From a checkpoint of a small transformer trained on Wikipedia.
Size: MLP 1024 SwiGLU, vocabulary 2048.
MLP neurons of a small language model. Each row is named by its layer, matrix (gate and up: input weights; down: output weights) and neuron, and shows model dimensions 128-255. Each number is 128 + 32 x the weight over its row's rms, rounded and kept within 0 to 255. Numbers have three digits each. A neuron's up and down rows have the sign that makes its largest values positive.
Before each neuron's rows is what it responds to, as a language model described it from the Wikipedia text at the highest values.

Description: Mid-word subword pieces continuing a split word or name (Rag-h-avan, c-em-etery, Fort-ran), plus the colon after Released in discography tables and of in fixed names like National Register of.
L7.gate173:133085199097114125148159169134119119201106103093133112075111085085130111109090088086166121151124122158087124153112160125172180147152114157110106127087151113153121115140093131122105153089139182177152161144120109120172133148132109116118118171144105112147129150125143110118096127116100112137145108140104186116153141159133159115125085122099126090139197121129171133115151131040135114088119
L7.up173:132087124116088101101144147077086134146122119077197120134116130109127169122097076115150109119140105156185067165157124119086111092106045121159124122106149101118172139170121098157153119148122115106144136142139187122091094194111087167130133188113093101144145152133073167137216086097155154088108178109192109120184087128146162145104143131170158092161143163154177140087163132106093078107114
L7.down173:167143113106112127155144122131084116086163104138122132076137176143100115137143167095113132127170109112161051198133182116179145096134146060097128193157149140097164127142109170142125124153125144123136146154154136158116120103167116163125158080109168050172124150130071146142127137116121182119099185121141081159142111131111104071077115144128132093111152087150137123154123163120125119190194

Description: Mostly the == opening a new Wikipedia section heading after a paragraph break; also predictable mid-name tokens like "of" in National Register of Historic Places, or H in NHL.
L8.gate916:123151152160182098137137197146123136075130147138086146127126120112164076104158144105111141166127169137148142105089160130161161149146119112173141103084125136128105145150135126163142087154106109144096206120071145183122135108068123237098106137112167139078145145140119145158146146177101119125101101131112099142125093133135101108178161187137076155121098168145149120159138164096108124191149
L8.up916:116153168093095213147179116144100146186095098148122104102160086087172154098159081167119133165131140130107157186095126136095090103129117128153216149078177105121160180106111143100162152127107135157140112106119145147098147144174116097135124084113090117102152075146124150175145109176083038166157104120157146175152161112157157105187093160154168086125152159162120126102103166072134107103115
L8.down916:155179116143150098140137100156153169099171164139160104177093196129106148129153108112120154148090199170158109187150123086181141109078118117146120157167100203118069152127107123126082165185113111075116126123079167135170086191118108141111085116133110108109182121116141117140192165098127122043113105127188129110096154114187117151132160127116123145107107095098154099157120160128093167109152

Description: Word-piece continuations inside split verbs, strongest for came and went after a lone c or w (came to, went on), plus other mid-word fragments such as comp, im, am.
L8.gate914:129097121093153115120110095058144095122082117152115105102147148177140110094062100129145069107085157163148091189128089087058127179182103140158096127105092081132162134179194156160128120145137131122111142164162155138140127085117161090101056146119135081089169199124135089118093153130160132090129138127140114078095117124104202127155109153144124136129142141123134090117108155137134108076128
L8.up914:135109118187124131109099081108143077135147157097205077167124045143143101137108068122137087147086155131127095157109163125120089119089183124121148099119188103115139150158118105145142080132166110146098159093110151149089053172150168160114116165111138077139154152172091163130141144165114134128170189129183158120134129118144167118119163170121118148126111109100231154118090123163165133080106
L8.down914:096163135109049123073096167094193113105051140202130112116161125152139105060111113150155067122134097155153097125171113132102133123135162082141109122110145148148148139112100079152193116166151172185091108137165097110193181146169112093093163074101170152097174111148103099147121111135112147099132087136113130115116136071145109081151133127119169172224076182100160072191115068108112163134185

Description: Prepositions, colons and verb endings that link a head word to the noun phrase it takes, such as pioneer of, included, emphasis on, featured.
L8.gate844:080132135125121115065131101142113171187092135144120138178127091102166065122111129156084101062213164159153115093144164099142151086162094172098143133152107106087119074165080154133167176145079098170140144093122128151137067076096125167166168034150135140088145130142096091069160134096069090137091141167136133131140216153175156100164102137162157133168154117203111096164096164149134144116082
L8.up844:134072119149138131111141094120134137074095107119150045143076203067152108142066122171080142129133180094135088122155111110130149083141127096157105107105145117111112150110109082114137149154053134127137130165110089148130108116077128102141160096134149140053158135200067090128101174067163133106130115136139148142109164136198153174128163141127114114130157091172107119164099117154109120101102
L8.down844:164147115187141093148168167112127179136144141114136092104156125164076156159139089144104123097087145152157120126131103077112085131155092146118145073135094177105174179136211139115104125137104164153075170133127149126131112166102180125118112158164126142083131118100099113108123194109068139141147168144089102107207171125093132100195134097150143107123113109152123143095127132128086093103125

Description: Fires mostly on the "fess"/"profess" piece inside professional, profession and professor (Professional career, assistant professor), plus scattered other word pieces and numbers.
L3.gate920:122114109130154102128112136114142183117123176144164125122123160089122096120159129149107144123077106137134148141109212107143191098186123126091171167093112140091152073129121157144073148145111171129123155093154097135102207094140099162206151100136111107115157160070077157143147098134116149082140153163116099095186156087102111154131114176073142203177148091191118201076121156167158165143130
L3.up920:122143093135146136154147139162178161140132190125166085156082034102127202114145131141084076159086095085150123138075128120127154154067196104157202099053087096178127168112080124158104123130141118104224116067118154152130132093121110120130121080078086105152090085168140095127133096148185178069189118124054082150141108191162086149160070156069128114132154134057130155130150141135133097114144
L3.down920:138142101158161122157128168140135165144088123144109083177093133115115133112163117137111100179098088134080123149090180207126130162082138076167145144109077105150165205139073161119117156092143132165164129084145125128119155077104174172205139069137111080134123153123094116162152137073137100100147111175127095154150119121204099154143129171150110106179132141118071180107174159116121135100143

Description: Final pieces that finish a word split into tokens, mostly "ain/ains/aining" after "cont", plus -ing, -ated, "of" after species/portion, "as" after such/as well, and accented letters in foreign names.
L7.gate539:165101161135181166075145099149142120088151147080126143090151121154101056074099091119034053144145190110071134117131110109083084103123106127091124143108145143059120128113092149094110140133166101106107092169180102133154175100069100123136102121078165117096123162118101166160175173164147145128132094178133154149145107129142124182118087057098167168097132111101142150070140103118073124088108
L7.up539:106195114130136142129161095073101120071162110119159139171130149096137110161040134153140121161147148137102174106157128155128105088090094120097078088160149134097137162129136090158115174180090142105185158109138118127165122126129104134198175120119110105188183196119116160161087117140106143059127174153085129126127148093094113120091113173152056028095045168109077153104126143114147109135134
L7.down539:137064151146095089215110099078162110168163106120114094143157136150150176175156164120085159126149117189116155140161147151120093096161093114148104113147106120095069111129137117157202171115162069152183082067146161160133146137143107098116095079103039140137150117131065147139104158086121140122144106142149105134155194181133067084126108146120162159108135118156139112120146179115094194230143

Description: Final subword pieces that complete a common noun split across tokens, such as mat-ches, Cl-ub, Spec-ies, chap-ters, and whole nouns like series or house in headings and descriptions.
L3.gate37:109094152149142146120098121126129184121134154169055065119137046155166149112125124142116034045114118122126170095113183075132118091178099125141177140146163132101083093151115147098167104182148119088090139095135066115069129176141069155129152094165088112109144147131107137100148143110129140112145128138177125089120151150180109155082149136120118128098127112136181136152124132059134099111144
L3.up37:120113127146186160142069085115128171088170139139119105127113128150147117143112159133172098084119103131093092124142122127147045129153087119115138114138141115123138095143130106066109129164159108136131109072152077113107097170128104141086099153119075072173150121118119103056150162102144105136143153143220112116089193162199124162138178124127119141158135128085137135105182137094156095152155
L3.down37:129163077069065153089177169163126138163118128126163120162132048125175121123178122222087115103082181214096157153125139128128134137096156083158129131187120086170118155128111074099126123116117160108122143112168099089166144089123088159119073145084149167126122102071224128155120133154125157108144121162146081147110092091137105086130117096130145130064157123169113125088139116071167084158134

Description: Opening word-piece of a word split into several tokens, most strongly "re" in "The|re were" and "there" in therefore/thereby, also reg, sub, ad, Cons.
L3.gate623:188040132105137111167034125123123109187113146136102107138108130177101116164103177120160085078090119111147107158153149092160081173179135139123138111099108076134125170145132140172105092093121095087113153140143114102118137157133210157078155115121119156116193130092048140118134085138150154127158122124168133121169129154135139101155122089078163125132053153098140120133147182140156085160143
L3.up623:209093130161143120127098118146150136172187120145111161161107143190139114158106116112098148105103114145110093146121147112177100146166155131126161156126088062141118125113139127171074146090188147098120100173129076136086170103091141161102124102100124142089166121128060142156111073166137188062085200118116143116147135129181168101198125128121158119137085140107153126159176208143125140190152
L3.down623:137139088160182082138099119162131144123135104128140135115132169144155123036127127059074090056163111054131085145124153139123107151114155128111152118109118108137180128197138115141108142143162084091161080116095088119124101102178147164075150125114107125152196158107105129093128125181159153118097077091112138117124154132164171042186165149114133095100089136073142153098171146170157132115109

Description: Pieces of four-digit years (the 19 or 20 prefix, or the last two digits), plus commas before a year in citations or dates, e.g. 19|91, 20|01; also scattered mid-word pieces.
L8.gate394:094099132098094118104071069152116145158128205074167177130169144163127139179171191140100131103161114151127137125105129167144151150181071126094126135109129146130075140147117159117202151105168096171149174151105069069109092104138151132113118115125139118148137174146091174124163127119120133114185181101154117148196139160106151110160172133128153068082144116119154139068125123128094128104075
L8.up394:176042166153151193113100161147125130102117128175183142093155144150104115094060182114133127144115164129178091074057098090131209163136146123094169122090127091158115129117149142151105166120151153077056118151167152079099133160142136129123085142186150180122090119167113132093138125115131150122128087159151135174134151129098094101140133088088055094105150061113130125165126125125129071111137
L8.down394:176142100133139120134110105131152112154105059156119114137127087153172176131131122062055074164131122150134156124211129121162117093145136104128141099112128131128141101230202119150093146138191109173112079142104136124213132171123118129110082089195156088133079143126101155124122129092134120161116149167108154084172131174110169097125093118106138076087111153144084144137105155141150103132156

Description: Mostly mid-word fragments, especially "ol" (Poland, Nikola, Tripoli, volume), and also "football" and "who" in footballer biography openings.
L3.gate133:102153077151108185123115131149133163081157116082143122148111120113129057061109141105150146080142088052130128160078145129133082105093068065149106128092131164119148079112137170139122120117157103163167134104112132126117186114148126111155133110128150127145135067178145105092149097176184135157113130137087130162146135116147099130163081214089100083105114085139097125126124133115175131103102
L3.up133:167095165103143097148126110111121140075089132094191133084177120151122138135054164162068079125180167126171130185201116121070174133161096122172104129156139096115123163138088112122073166112134101134143135139111125120152112107129091175095098164132085203097090093116091129124146171116166126143154129102152117195157173120132113076112136125112151130110089144192095121127141078116132138168149
L3.down133:137125169158089164143117134072118145154155158168114120152150174130092100151141145145182161117122174118154143155102102181119104075138124214154130154190137079085133113159081109186144160134159107150135150139133106135077173111169086116141090128172209100084157102090118112196105140105110124144148150136079156171115195175126116116128120137137136100119168129104171169127142113143131138134120

Description: Fires most on "football" in biographical ledes (an English football manager, Zimbabwean footballer) and similar sports words like volleyball; weaker scattered mid-word pieces.
L7.gate275:126118108097106094117189138112100132086181106069169122157083124105134094133154153175122156098073144102183080166160099161145097113190181099152156088048189095157132120124041127111147154107181053139111138186117170096145168122088071133169157117108133145152122153094190079207098170120101114142101079098157138141163095106169090155136073172116155126084156108100184134093124125188085123109047
L7.up275:148129136149133193136147128125118083152112092121139153137158153126144120168124143109142117115126197042146143076099175134101103077129090126080079103112144094123113111176100146103116089085114075134152103100151094121126163178121107149177180095181176113095182100085093143114149165143093152171098120127109141073137142112198111169098098166125139181163124103110069141137103094015114149127084
L7.down275:138146172080154073102121094139100132160139136095111142126096145179129163119121134137141123180087117172135141151146120088158119093145105158107131129079113133110130096075169120156114101175150171135117056130122141166130169086070111126132153078128136169153218070149175118068095107135144172154138108182159150176158159099100107204145142128182164100121157156095185168134097155154084131104108

Description: Tokens right before a person's name is expected: list dashes under Cast or Champions, "featuring"/"with" in song credits, and table pipes.
L7.gate617:142164179167108128116087066093118111113149187132147039135156108206150115144081068144158107123091157076178164141145113106196108165115078165107089160184080097118092114104132114099115117101128094107123104151118109141122161165097128068172129154067192138138098165205167132168134067141098124150125160158116067084152148119171092145153084069156094158152169132133072148126137122100183108142148
L7.up617:140167129135123115136156096146131085119151110092113135161102087147111152117121062070160105113161134095209174147106145172166121169128103106126135117153137138168120116138163117077188117159104158161096114151130160171161146161128082140090153165118134137112100196143125162108099121134142133138144117141138152085128169140186115115107096117150073118142060127076150132152090145155136124073157
L7.down617:204122160078185159128084087088139110098175118165085169131096123189164088140117149139137161090147101112133118101169151094130132175100195121141086089124120073106121107072150115134071171147122159123150154152109159115150072074148151146141189183077144139132125165143178136135109122157151118161139096184152107134166092111095129141121146068106146119137185103099100118131125123184179121150131

Description: Final word-piece that completes a multi-token proper name, mostly surnames and places, as in Fis-her, Chand-ler, Oak-land, Lithuan-ia.
L7.gate926:133162079131166084158113139174094110138149125119176108129095141122170166126130108148133122139206119173089129079128083112077126177173111141136079093112134138119107146120143154164081125109136105131117126184196155201172134128123174153096128097132125101134118123126095104100173110154136190106132105160166147108155137153158150114224149121112036079129185160181149126147103055170114135151069
L7.up926:123143105149126121131160106127103110140115130134155102197097123133117133101137117091125084123128139144237111133109155108137096156246110088161141106076154135168103142151180141137123065131071118165129146125130088116147097158103143055148078108140090159088138113134167097091157077164139164131115132066079201167159143122128112122101098102139131108100112150138136127150094093109129180117025
L7.down926:109141165164166159138138184106113093165163133144090169078188179125119135112083096156128163152185127079121124147129080160168151146097056159144135154154095105142128154090130081184074092132118157157109104153097158065068206101154096155084153139100033105130193124118098120061070124153191133160105181156139126147116126118145098126106100141172109113155089108106096144113169112142072118149176

Description: Final word piece that completes a multi-token proper name, usually a surname, such as Fasan-o, Gwathm-ey, Gib-son, often before "(", ",", "was" or "'s".
L8.gate245:153127117133123175083148133082094130143093144087162092160121113084097184127157150116137137113165093140147173127090138159163086119183120172188063142125182128112146133116175114121116094138067102156138105116095138141155122156128160108192107136130068140181148107081169124038110106105106164074086130050102094126105121081148100140106172100071098112106172138141166159070130115173185187111108
L8.up245:140171213154108179143128102090122139097120163100151138178151095107176152122134074063140112170174103148119145129115141062079177127178118118101100140122124173159171129143193140121198142111149102167170162088144108115117184112168179114125097081137110149116110081134101183152186126090089161080072166079133110070129149078148108110146115085096122086115130098117147067092132133121108121118088
L8.down245:202112086155120087147117140150111141105179136119111127177146136057119186090134159120125124152156190155113118152116079117101158122204083165106114207214104168164109189117133121103089121124105111167142086156127137097096150186115043088167125155178155101146102076086120107138124065180149109117091090142041140109117205113140131150106148119043184105129168143154085149182078120100127142178069

Description: Short first or middle pieces of ordinary words split into subwords, such as adv(isory), do(ing), y(et), per-form(ed), also standalone do.
L3.gate460:117099111108060153138111119167186111041070151099113096101145148141134181139137129110129111115064196090142139148114166158146158155158124114123152167136138161108021082057134160138156156161124088142126082166138128086106118115128149136083118140127181114096132118164166173140145160128171157135138114091146123152110103138168164130119144126067183175163139117135081156123081151120071132087144
L3.up460:144082147157101125141072143114159120143099134158132173127078189120096151167096102097123107086105129131170144157080203150105104126149170131129105145116147139130120198062152129161068158135130161138091084155124208068128070136114144118112087080184143088136118115167149187105187151156130173121131079075129125142148113199189092157116138149139161110181140109145091151089184140131103155085105
L3.down460:148133148078070155161116110130164140020145171156124096109192140098098134110144102174116097153091111148129158109159156103111134135074111121125123147147129087107090081071164170147141131147110119184087113182159128120150076131105137107152153159160107114115089155154182159117189139114156173134114091123181142185121132158186109142113128134101168170150157147068119101103146209130085154116090

Description: Final word pieces that complete proper names or nouns acting as subjects or possessors, such as McQue-en, Naz-is, Kan-u, or Every-one, usually followed by 's, was/were or a comma.
L7.gate213:162157114166173111118174135173160143133173165106162176085145158143088174126166158151145112169127145063116189142071190168139083144153121126146096117116068127127125188137145113124117133168094165132142135128129093177140149144136137119164064160151071101070109092166150116143119080175178087130075164179120119130116134143091105078190099118097051160158110158113147112115150096181127118079185
L7.up213:150173150165157119121117146120166218146158087054180148090122152176081225116122162134118075129120096136108166134134139144162142161122072101108108183095106114127164166095129082103108193195138150117153099106129101159118237130097168127107099167161136111136165153144149145098118135179144147121073156108134081157066140129116090081168119085137084099126084187070176115136068150095076102115120
L7.down213:120139111126140167123125192120153144120176111145144096126105110156155094130097130105136133080147139168146100173138145123090126161111169122125157153114114151097105109142092179154154106104156046097129161141121175141124112181140107165118152086127118153098134085123098100130114088102116180103146101112081102095163104119129158129143207114102135145126106093171110111167128108101132122122143

Description: Opening or middle pieces of words split into subwords that still need a continuation, mainly verbs and nouns (ref→lected, def→eat, eng→aged, a·ff→ected), plus fragments inside foreign names (Cal·ang·ianus, Kö·pp·en) and partial Korean bytes.
L3.gate695:133108159144154136087137089062160101154145149143141114175097207159126138123139133128116090099132143138121125054111143160146081143168163110128140163124116136145109136107110095187178172097116103107166126146198115155181079125082103088139103125091111136124127102102132105164174177131108150145126068059142071146161152104104137163146171180082099160096138139141155132128097155130167120115154
L3.up695:168150131202137115150124141167133092144153131133091166124117156104113111081145156106083159165184132171152143112188113116001085099136151149159105158139197113174119113089117094179159081105121127108156126116090196144117152146120158123153139107156113162137186146111127169126153089178089099107162071128147117128106139111102173144178130107133162174139081099178141080092103150117167126101091
L3.down695:107121131116136128104118114179186127124107134123145130177114173101153097147166141121116126116174121113140086063084167133099127163092134109185231195132100169129118120148132141185204152150114109156168111149179157151107107102140124090115078113117120189117131177043121210116103113120113094133142134134145138108143159105131139117135157129124152150141076094122161140111122126191229091087179

Description: Final word-piece of a multi-token proper name, often a surname repeated in a biography, e.g. Scrut-on, Utamar-o, Seeg-er, Heilbron-n.
L8.gate233:166177147151177167153144111152108106087142155153146133164167132117164225105079163170132165122149098139120169089118177142164148156186152147140094097104126176148096147107225149119113094104151099156153134115177094136128120102101140132093128154092086180106126135087150122175158036122108217096126151067148104084134107071113103120147128062146129115105168149164125101078134121133095137106103
L8.up233:119153117170158118089186122089092088115133133163173132175159101139175168139120190124114108119161136163124167140145145087149108124186068156136098086081159109174177176110201113143162143107121163166145070157161112162183192125169149089099159106124055147138161119110149073046119080143125182063081184129132114117129157074179137112141160126100112143161166131133145113072121136159138125097102
L8.down233:170104111139144156160143080060158129117163140123119158085067139133174089144181190152139169103132125120180149118151168159099152145205084126068124154121151135109114150102101131173201113172211081162132098188103156144160125165126143133141112163154102171086139158075156121115169094170089083136122157093070133125151124146093207089166123142082172101072100113117103118092128187130104091099079

Description: Second word pieces finishing a common word after a short opening piece, often F/f (F-all, f-ar, Ch-art, deb-ut), plus colons after Released in discography tables.
L3.gate416:101160182146197097202044141170129059107133103147098125187132162097114125121112111160123131180124144151117140131195087116120090107146115090087119157149091131159149070148162116139140101087147164138197150107160099128102128105126117100143154134093112096172122136152107135139155096088077187140109099098151144145124069147135100167161113142177156134122133150106129149138119126144146155094165
L3.up416:132069102173128191106119168106121151190155129124133159052136136120145087098201127109141112147118080081112110196119090120051158072104125117038139151117146183132141120122144122156101143151131076130107121129170129078148191080131131147145131158206124157087089146124121069135088139150089118094128079103120105067156120097199137112135150075165157101123129122134063126077131108146150142068092
L3.down416:145117084108154146152108145151104150093135109155084110098150183172116129142136128134156095144125134115123105175111108113119119139149105082184169115136103169112125189108146084182166147114177078134098098152113165123113097094112132152089082167115127091178112114151108099135139071052141106132141089101212155073188171156172153063126127123135080121157188206181113138124132129130102130143123

Description: The word of, including the "f" split off after a capital O in titles or names (Ten Views Of, Ofakim), and early word fragments like ist, ref, link.
L7.gate904:096148161150123174100104100156036140182067086128111101156148121093168104113167105079140132132127180196126086150169129119107114121148150101139165120079136104114068098095109158146149164122158177119060120108132144135046184136155119134131123144082110155117095164130119145104121086113136178132180093130133108153105136084170172096194139146083175133092103070088116121115097178169155133096048
L7.up904:090102142042112139116200122147121110107110138171134120085121136160139133132114106153102115128132164139157151143145145111163125171116119180110157139118140173118161119170115152150148147100109102090162127147111129157159145080070092066127114095151149116175105110171114187117075132095104194122103147110112120087121110144079170131139111160139093149139173152066120137186140130143126152090115
L7.down904:159149170123149136141096119189154099122118156162062124149135156124144112132113132141138135125078109092130100138153226179146145112117156118157141029093167155131151128101123119143163112134091107155097195138095107157169069139135138117134074146166171114133120175104151088056098092134121089058139139128088114137153191125137087136106153129129105160107168115137122155094087108140089137078154

Description: The space or first digits (19, 20, 18) starting a year right after a month or day, as in "born 7 August 1981" or "June 7, 2018".
L7.gate60:130097145118063055107162149137142150101101106132139109179117176092124107127126154124103108111131100125179156126099175151121138133152085175165067164092140148148095070141151132134093044175117113129140169084112121177104146148114190169098106157116117159112180116114116177088114141174091160116110079169160137125143131163156104159147127092103104170091140067113121162120109141112137125099100
L7.up60:129157097101152098175133115094097108128114160136087108079112092141160123118121100139113149081130118183140164119136140140204146179145136133130177087104098116159125151137145133137196129113127140148161127164109155088139047118139120137144152193188023131100099146126207176092058115149133130121134161157158140137114116099151133147111118144187135165132119080149079091147134115165194113167145
L7.down60:112112132186081103176107098062129124086153108109127130097113158114176157093131144123104191111189162176163178105130182138173162175190114105154141180103134117187088139170155087112168160108126065139108169090053156059155120151127120118141150164113129130093105080163139179123108113076082187131081144133136123158087122157113120136112093195113100154051225091109148112128105143074139178102136

Description: Final token or word piece of a generic head noun naming an institution, place or event after a modifier, e.g. Church, hosp-ital, earthqu-ake, instit-ute.
L8.gate420:157155136107142208228190143124145092109114139189078159132148160094143096157122133105150070109122174151104117093155089133131138155136111079173078124081135160090138154118116126125129111214121110200150088071170069100118130141111084099103066134199171112143106133122155042131083164131153106091132155118116145149076173143108105158146088158106104140135147156126143107138074084081140054190183
L8.up420:126162095097122136140129158116099175136075126115130139098120154127117129170131164125162157121150098080094078125134112107099179113127168150168104182131154159171139186114098110143136097063143133112095137100176142154178116185076148100125097086121173108081140071158112135117118173123120137179138103200094126161128146169135125178183173140118114160139104140160067164109136197190117130149102
L8.down420:106094128124119111079104088170116104095115151122111093073101156127167116070116121119196113152112112131111117104110145071093155157126092136141113104158113122118156208116092105144155133131098135072154095134112109158110115118098138141121123142122103163103154157188121155119136039155111140143100151121110106130185052109124109089142138121073111095130095138171156153138125147174128166126092

Description: Word-initial pieces inside longer words, chiefly "go" of goal/goals/goaltender in sports bios; also "fess", "icip", "serv", and year-starting "20".
L7.gate578:134078098105107124148170190139146128138119143160191133126115159186147106047145077130060185090114124166157134149193140077156153092151171160102109101105120110142152169134128073135169156175105130095098105032149078079127101111105110104099104136171093181143110091108171081137128116128150114140108119151154114181138118051150113082098116089109132173052156178119126166130096083158153141065112
L7.up578:112110088164052100165146151103152110117136139154177090129110133126157081137113117158131127114170103153114122140131114167185093121157136112123135155088157147127136126070134112135142116172094071141088127123149152091178091179186086196174105066104113082137167120135156104134164118112138113098103097084163106121174083089166142132127148148120140072116134127148145131187129158150134135189139
L7.down578:156101119115105132167121201061088094150137160136129115159121122141147133110105109147144186148158099143152096174127087117173161164123044156165144148126118156152119133125119144152171119183154098188153099126115102140119106128132116186124152144149095115124156158109129169200154124147155159136093111103170100133111151141183090105094070150126163071119088095172108137135131183133144133157100

Description: Word-final or mid-word pieces that complete a word in arts and media text, especially "ten" in written, "Art" in Artist(s), and "ated" in rated.
L8.gate899:145124142139113177128110072111099151083146130102134124142086188131206136165142099137124164134161139132092122110106142095177111177152157125051112148147096137113164111106102155101105126126139149145047116143136116095128104134123133172193181081123105173140138159118132167159144138146107084174182105141167095168104136107125106156118100140136068143157079086135123110142155119129118051191161
L8.up899:147128164165169122130115156165115123112135154128111113130078149140118130163133097119087126118099174136101119088089087123116110067086133096145135115122107153147064111121117165144109151129159138144121114125139074098112154121140096137075146127075156213112137086130110121106171139126115130162110158151099063082123079095217109158092108086110163162141105086137138142184174194144128160103100
L8.down899:116174206111085151115073093163152103067120113157127127153143066156108144159163134124169179051104076112170169114154131172163186092103149103158189142121136116072071136101143137094106157130151081178121178183084105113147178120188125095102146152133174126123090111130116112118093128063175107104133068054173115090162136115121124167103139102161135120101145136128137129139159096192068109139153